config.yaml
n_layer: 20
n_kv_head: 3
vocab_size: 15355
norm_eps: 1e-05
init: "normal"
init_std_up: 0.0247
optimizer: "muon_variant"
lr_mult_o: 1.5
lr_mult_down: 2.0
lr_head: 0.00481
grad_clip: 2.0
seq_len: 1024
steps: 4320
MLP neurons of a small language model. Each row is named by its layer, matrix (up: input weights) and neuron, and shows model dimensions 128-383. Each number is 128 + 24 x the weight over its row's rms, rounded and kept within 0 to 255. Numbers have three digits each.
Before each neuron's rows, "fires on" lists the tokens most often at its 100 highest values on Wikipedia text that the model never trained on.

fires on: "\n", "9", "0", "8"
L12.up271:112116115118108150136074079104100089150119179127155141164135104127158178154106125140135121123108119124139153147106114098121143109137130159089159104180131136141138106130159142138134132134147094138103100130131157121142131124139177155106145129121108164126098109152147103080125116091177093134148113126111139121133142172154080122123157076156129167149152129109139161138082114142109108191186110151148145126134115090141106130104108138132146119124158094140170134148129120123135100154122110114154139081157110128151125126119141143132082099153096122132133122102117114140159104088118110131126134168101188159134125138116102120115077150129110138159115132086152137096169145122163096119146121133141126157137102110121117166092145089120137151138150164138145167157097116138100127109110142

fires on: " in"
L13.up590:126167149140107165147154124162088130109100125102191122117116126105107129121115182120084110116092133144128143108123132130120133119157155152161098123159149104181106117108124100102183121160173125124139131132100148116113138111093197110134115136107095164111109103153147157139147094064128134152139114129119100126112149102118135124132135140095162131124147140138116124140151107124135134117159125128144144131145080127091093146162149131117114149116111130123133149136142169131111128123095122141129183117102145105185132086140136120153102124138120161118141149080134137156114110135140120126121173117126159131168182131145128131129119178146135164134137149109131115150150080117088084136105154114128110111152142149092105117115083143147065126120081126148103163146121107178097120118119132

fires on: "0", "9", "5", " ", "6"
L16.up337:126146141140139131082134147136131116141120175101119124126132153112136134133144124137149099117133151122131138090105136106165086128129102184099147169085143133146139105104141113099106112141141158135128127115061103129086132082117160100129133133138138132144109138148103113149142089132119172115126137112115076106104086111123077161131089084139158141105090084131114162112145159141110142121071161145089132115146112175132122182092137102110147077095151135136128171120140147169169115130137135106129145160139093143092120139145125110139124146113154096085133139150113118121155109172116115119132106143103101113134132134102150096119145067147119121127109131103124113127116186135139107128154147135096131143117199161151100119100129125166145159063137138137113167160116180125137142121109107

fires on: "1", "2", " out", "-", "0", "3"
L8.up386:169121167161118129112138135157138128151142139151133134107103154139096092143103090111144134123162145127121165171141126145154086110105101152149088147137066121108095143106052117166189131122123150117122155081142166173085112140130155115077119114108165165145152141121121109117138140147164125119133126126157127114163112108114130142100137146121110117130115130129151099138139120148145094079124156132152115135132092153158100139145109125148065158115105103129140125138129127109101126156109136087106105133113144110141150141125152121092097104106086132121170124132143143080092137142123151087128131094164173134140115105130115083165142156126139163139110122129123103113153103097116119142109110107129114113129152157095157126131120143112114161138113098066122150099158152176094130162132093

fires on: "1", "2", "5", "7", "6", "an"
L13.up297:140114137165090134130122132133134115134157090134175134153063142116106140132161140113154126140148132095140107116160146073110111127121126130136098134131120149108092124098139104144160120095123104126123088134127125099102098109115123140076105148101093160112141132096150114116135122151131136071119160123163154108157167132122110159071088148086150128144125099123166103116094119116093120112175093124134155123136124079141181158150111085128114127103089126125152112180116114138146121111164148108113092151163142088105085135110146132152155091108113151122151090081119111110131123127144157106118152099174156126206126081108095123111130122109097141133128103200106121127132108089102129130104105131086102126153139130112162108089066130123104096132132098140126114145132140152102099132134138

fires on: " ", " |", "\n", " –", " (", "-"
L8.up4:090134110141148082121156140077112137179145126132147127101191085115125116128131108133115111145116098137090111153159118172124092140115104149126130114114106125138123144147092123135080138173134111152128136118145147142134100125157125137091124096132132143120129102150122152122121118085107142111114178139144131126105111112187171123173045138131103176137118133102121097107110152153137167137129068146119118088127122130149115154121124167120151133111140122089104156119141135147105112096089145135121158100177132101133118179085109148127157123117145096083093111139143149116148129130105142158101132142123124153106128111169160108167146130116130157154141142153145095098149120121086113078137073106201105138139100110106077125146139073186165143085123119143110099113130088130156099138121111

fires on: "1", " ", "2"
L14.up862:141130114109096101130109107124087120158141118110107090150096109150100079139132134091141126105166166136167094156148079146161106119137086132134094134109141120119135123132115134131138182114102125175138111128144087158115150174111127112110152164087140103113145075110147103122143106131130127138144146159183155115151140084116175135126114153134142120157110114111133144108146109156095138110144148170153127150092094119158116144130148158098100159107111110095108087147129115134094191127120099122130115133128155110105119131098139096128124151120141117127144122139112098146158100114120086094128140134119138177148094151083163106125120109147116140156095093116107068099118125141144092116095147118129153094095124159114116140173127136136134130120126134119143102143119140158138110144133100

fires on: " in", " the", " of", " to", " and"
L16.up1146:147139117164089173121158127114140110101122183148141104132145128170135125097117158133133140132090152150153076130147117116114150122091150098140097130141093110161146133112148098144155136085136128083158106127092124152163170099148103133145071087100115170156094144126113126133140113089164149110167145135136140074135155140130147081110134122116117133140141125142125153105117090166129172108145128139183112155144099120135092130142131129166132111102155104088130090108110127104112112088109104145134146111069188128107090122085100133143124132116136131118109133108128145131103127163112130160129149104126133135119114156120126157107146122188124152147106145109153113102151116173134117146131163124135142132119080095159161123174080130162104107160160113122109154127142075085109099107135150

fires on: " ", "==", ".", "===", "-"
L16.up1069:097133148098131104162122103165117150120069158104126086146211096159136170102142086122107125140101146114140145144125139151105158148122122115097135126150134125150104138153144118150104087123111107091137100113103111131135100091148113062139129145152155153128136165135139156170108118112138141136121129117092180100193144111112141123155098064117122130133073127076139122131121089099138105122134124159188133126097122113167112142153135150118159130107136160094196175121129151118124135102124157114124167162128097159149082156148134143142100100111138117112126156152124151126170129123139125124118128131095111102134154090116161142142136102129103100100101172147136092110146125169097114101117116102136112105139171136094103120103117129131129133155102126112094134144161148184100152102077138

fires on: "0", "9", "6", "3", "5", "2"
L16.up999:133122071156141127170108105092117162144108152119145117124140101114140147127140136119151125110096115117101121139094136144143103138131146070156131104138139092167152094143150148146160100121093116125138088148090122085158143113099132104137105121115098119137090168122106122113154131162091154150114111167135129133106142142163092146139119096099103085105154144140141134152134166104094126141172095129147135132144086121131121121100105120129116121127120100132140142141169125136138148084146104136095174110118133145088111154110129108147094112111125144075135133111113138156119115130132114126112114126123194126116135150155112121158118108135184108135108091116140132150151117141129137146100133104133140124134134109136126146105118102162166136156148155122105145120167114152155136101137116

fires on: "1", "0", "2", " of", "."
L8.up1106:103150100154154127106164069130141125174197169091115107101131187174092115096114130119145134141169116146117161123168079145174103134129138154126134120161087129099152123100129129115154105142124154103105132119112138102150158104140144128144135108113124125131132143128118106110134116139139123123134134085117139137133160157116125115114148107132128144093179094158117136131118148104148122076109158156146137145124127116095143150120160166148039132117120145092141137150108169126125116131129109113111131109114122126122125121148112129108122109104133135115141098171088127093132112119109154146133105111104153135154125120119129124137132123084098089138090109124110142148136105181114138128071099148128133098163169106091127130162113123086157123127128146178103111116190169177102097079129117

fires on: " ", "-", "1", "0"
L9.up507:145115131084092097128105148101135119168123143135084115091134128116082109141165119101126091127154121113120111124098105147132115113086122119098135135105127131123130152149098145133170127111124137194121136147128110152187127123098100182099124077114140145162128136131106171197129141156096111125124120154129105125107143156136123130163104170097166136109115136154150149100115135111085135137116132187137120103113088115084141139144159123138121086112102105107088155130141135134127117112099130110135144124076110099130118168123086114134122111155140114129153150135133137139192147151122152118119162116105112138157109120144164127116099092113110117115119105138100131081093104094146109105166081111176126140149143138128136127094119140163122174130103124094078126076067158115157125149102151

fires on: "-", ":", " He", " including", " (", "|"
L7.up237:121126127090084107138107175126155164112105113153130152125132095081174128145100126152146142143079135065090107167167099139154110108123127152107073145106114130103090123143125122148126126118174115140106143107160092080135141071156163105145140111108130110138123088106107129111143109180083168140117130158151100086094093112158142148159121157125126168107071153106159112133142136148110132118132103179131124078091146097184138129127165073104160095085126121146196106114121119131153136096107102128118136097135109108133117126109124119096131123104135087115119124142139105120114161125103145104119112131103143169108158131136133113103123118147132126094116100150165148118152168121099115131133161168152109120128146105118134115151170120140152113103100120127161111163139103131164151143127123

fires on: "-", "\"", " as", " (", "%", " in"
L7.up568:139130165130123154140145140101118144120156103091137118066101131124114141135132173120114140121126132118143127144137131132085116105161154149167074170181163130121124095139171117118123083145138122145145103142128122120132121110141117165047094147161117105120068129136118171109098168123136181150129134153106049109167168115147133160153135091112120147113151109154147117112129148133146147120162115149096165111115092139178169107149176120137109163098125101101157166118117186123130119106129096098103134146118130080117166089110129161150139105156108151127123111112132122127160104101153158144131120136136112146114118172135123190132104143138157138106118148140133122162098116147122130099106117116149172122134124097135126145159104168148137122126144103132130139124127128088153122106149152

fires on: " ", ".", ":", ","
L14.up1094:134162177119123126130122158178145124131125160155130138088179113134127174124113161130133098138128115102115113122127172134118152139127120125181143152106131140109059117131127113163137136066129144160131108126156109118131135079083160090102128075145139133141076161112124157125111137151183101116101169119101138151109161180132129149132145106144084119134103126145154125116118107076088104073130130184176150139122120116112149137089125131092114119158125133128166160129132140174092113110146124153114184154124152130156138170123090111184121134120150093126065167107137074092186114124148125137107109141128149094153107139102155139118120158101131113166102129153146119129158163096152131110124111141091129107162092118118122118087132097125155144090107143099110137137164134095132160120123136

fires on: " of", " the", " in", "|", "\n"
L16.up115:078174152153128163113127147127077125131139106095124142138143124135102145114106170135127143162101125135157116097127135136096142139127142104124131090139125091149136113110152108116151150156130119074120097094122143094117157091094133155168141183160107153156169143108133131127123107134103148144106124103182119166113098159116162106123118108098094110151125079137073107110120152147156122139144106184148098161149077120130104074111174135164141137109150120106141148117154140145157100130109114126136118099095158067128120076150135118153126103123122115059156090129098149154149109183117171097114181142113091085136112150160109142135130105127098117144133127151170155123118093115153108100141119127131135189148145151135110127133119143141139114081126121086126139148151108122156118120129151

fires on: " ", ".", "1", "0", "8"
L16.up128:093127124107113102123146130150104082148070121122146074136182094144116131140129103086156122123137097078170110175137126150141133081124122105109131119166135113113144120126153145131152128136138107119098120107138136155150167165150157088132096129153138128060101105118117143115167093150136120127144122144117158117170121127157109120136119141101126130125163095122136119129156081110123134146123090114140102128138128100162124121125082143124094142142097139142120131135088115125143119104097124109081146104118111123104152148162128159116129150127093079124111152109153140139124146134198119148132172148124113142117133163136121109141097183124164110153125150170123129100141141132104135120135132111127111122143146159092150184102135100147135130141097126149128129104183153114157173152076179

fires on: "8", "7", "4", "3", "9", "6"
L12.up8:097120094159130128148143153106085140147129132125089151118112099133128108152097101164151162143097141138150143160183058129112150110090137165109109133122150143130081153094138075156114134129141125142133151153124167153108166132158153111130112079116078094111140120121099119111111092159146109094145094122151126105136136119126107116079140111134136120092121115147137150140076129127084114123157103174156110124081116110125111134149104079100151113169134117124154173093086164105129138084125107141129138141069082129131124139096138157107102117087109126091125102121140105142112152140080144144140160126157126155124121137138131124074135138149124151144165100112129145122111103130162084081156099087137123137128108129146113155144083150139109109155142107100140116136149195144131131099098135

fires on: " |", " –"
L13.up472:118140091115124129159160102071117132134147101112131140106139082120109137119100127113132146132105141095098074144106104143136083154153132131161123150118116120116129156112147153112077139155132126129140125133141109088129102103134151135135111058139115131150134130140096103160116128148095149132127114143148104116118106140126141153161111117109090177132119173157129082118144160142136117096135123115173106141100140137160138124094094124131119100140136116128145114127147120150111099120104101121147109166159120179119148127099144160128144093096120178129150131092146128123098146145133102133118125137133124140136127152161153137158124154149128101143139136138160138133154085113149101151140144143140094155139154102156088107131144118108161133114126078087142134118140125174147154132126126

fires on: "0", "t", "9", "6"
L14.up122:121122138153118132140141133140104162130086109105090114120153113108127129137126143148140132092122114120106154198151113117140102156131117143087129155166160136111134147148120135146129126089115166094146066136140116107088104140144161104161148116133111120139139140141100142109130104132161120153114081130082119102111113156158079083143092067136159124151150146137162159126110152134098135147101107125111121111123114123130145122116159156152106122159165074137141122131152152092145114075180091117125128129129127150138115118082119150115095125098094141085120137156155102193139090152106124106120166126087104127092099096086108145117124118140108115147138085090142122109116157123142116118148100144131136131128176136117094134085146129147206089121157118114140119145111127139142111138111129

fires on: " |", " ", "3"
L8.up482:057095141123121156134134150120134165207163122077137134117121085129100125140117158101150156109107137129108104133080127088115110132104073125129141157097113099097125139101116148138121124144174148126125128165137125123086155129112127174124131096153105158126103112124095136120116102172152115149164156148116131136138094102139120130084110130111135145168132133091109126101119138145143140144158123113129128136141082126154126127083083130091095120150168139103098165145130113124144129103113087123101134110122184123145134145107096184119100095139113117112111144137110126107166139142125166123155152118114139147125119144146163116090100144168126143138147122066149098172110100153108098127127116117098102143117118110149074147136124092127150156142125106177145116093056097163155092110138111

fires on: " |", " (", "-", "en", " of"
L8.up372:114151109115109110118111144087136116127127139122185112169092069136151135141121141163131106178116113066122115122123118123120118106117117102138094114103128134097095089114126144137128160185123110131124102092151107113099127101184100160076109124093140100110120147140102194117136116125124128160133157154100112147113162161161147150129131120142108171163157141162119119100168119116134146075144102142106139117107165099103103162112134158147150096118116066107131075083139144134110110119141135151122114173118134094120137107144134135141145103134095166120121104104145107147147087119161135134117176105123153127096111115120161114147115144113100137091137079152148108111180111120141096104144079137164088127135131145104120133115153129162155082077121130109140121129090150133098156128120132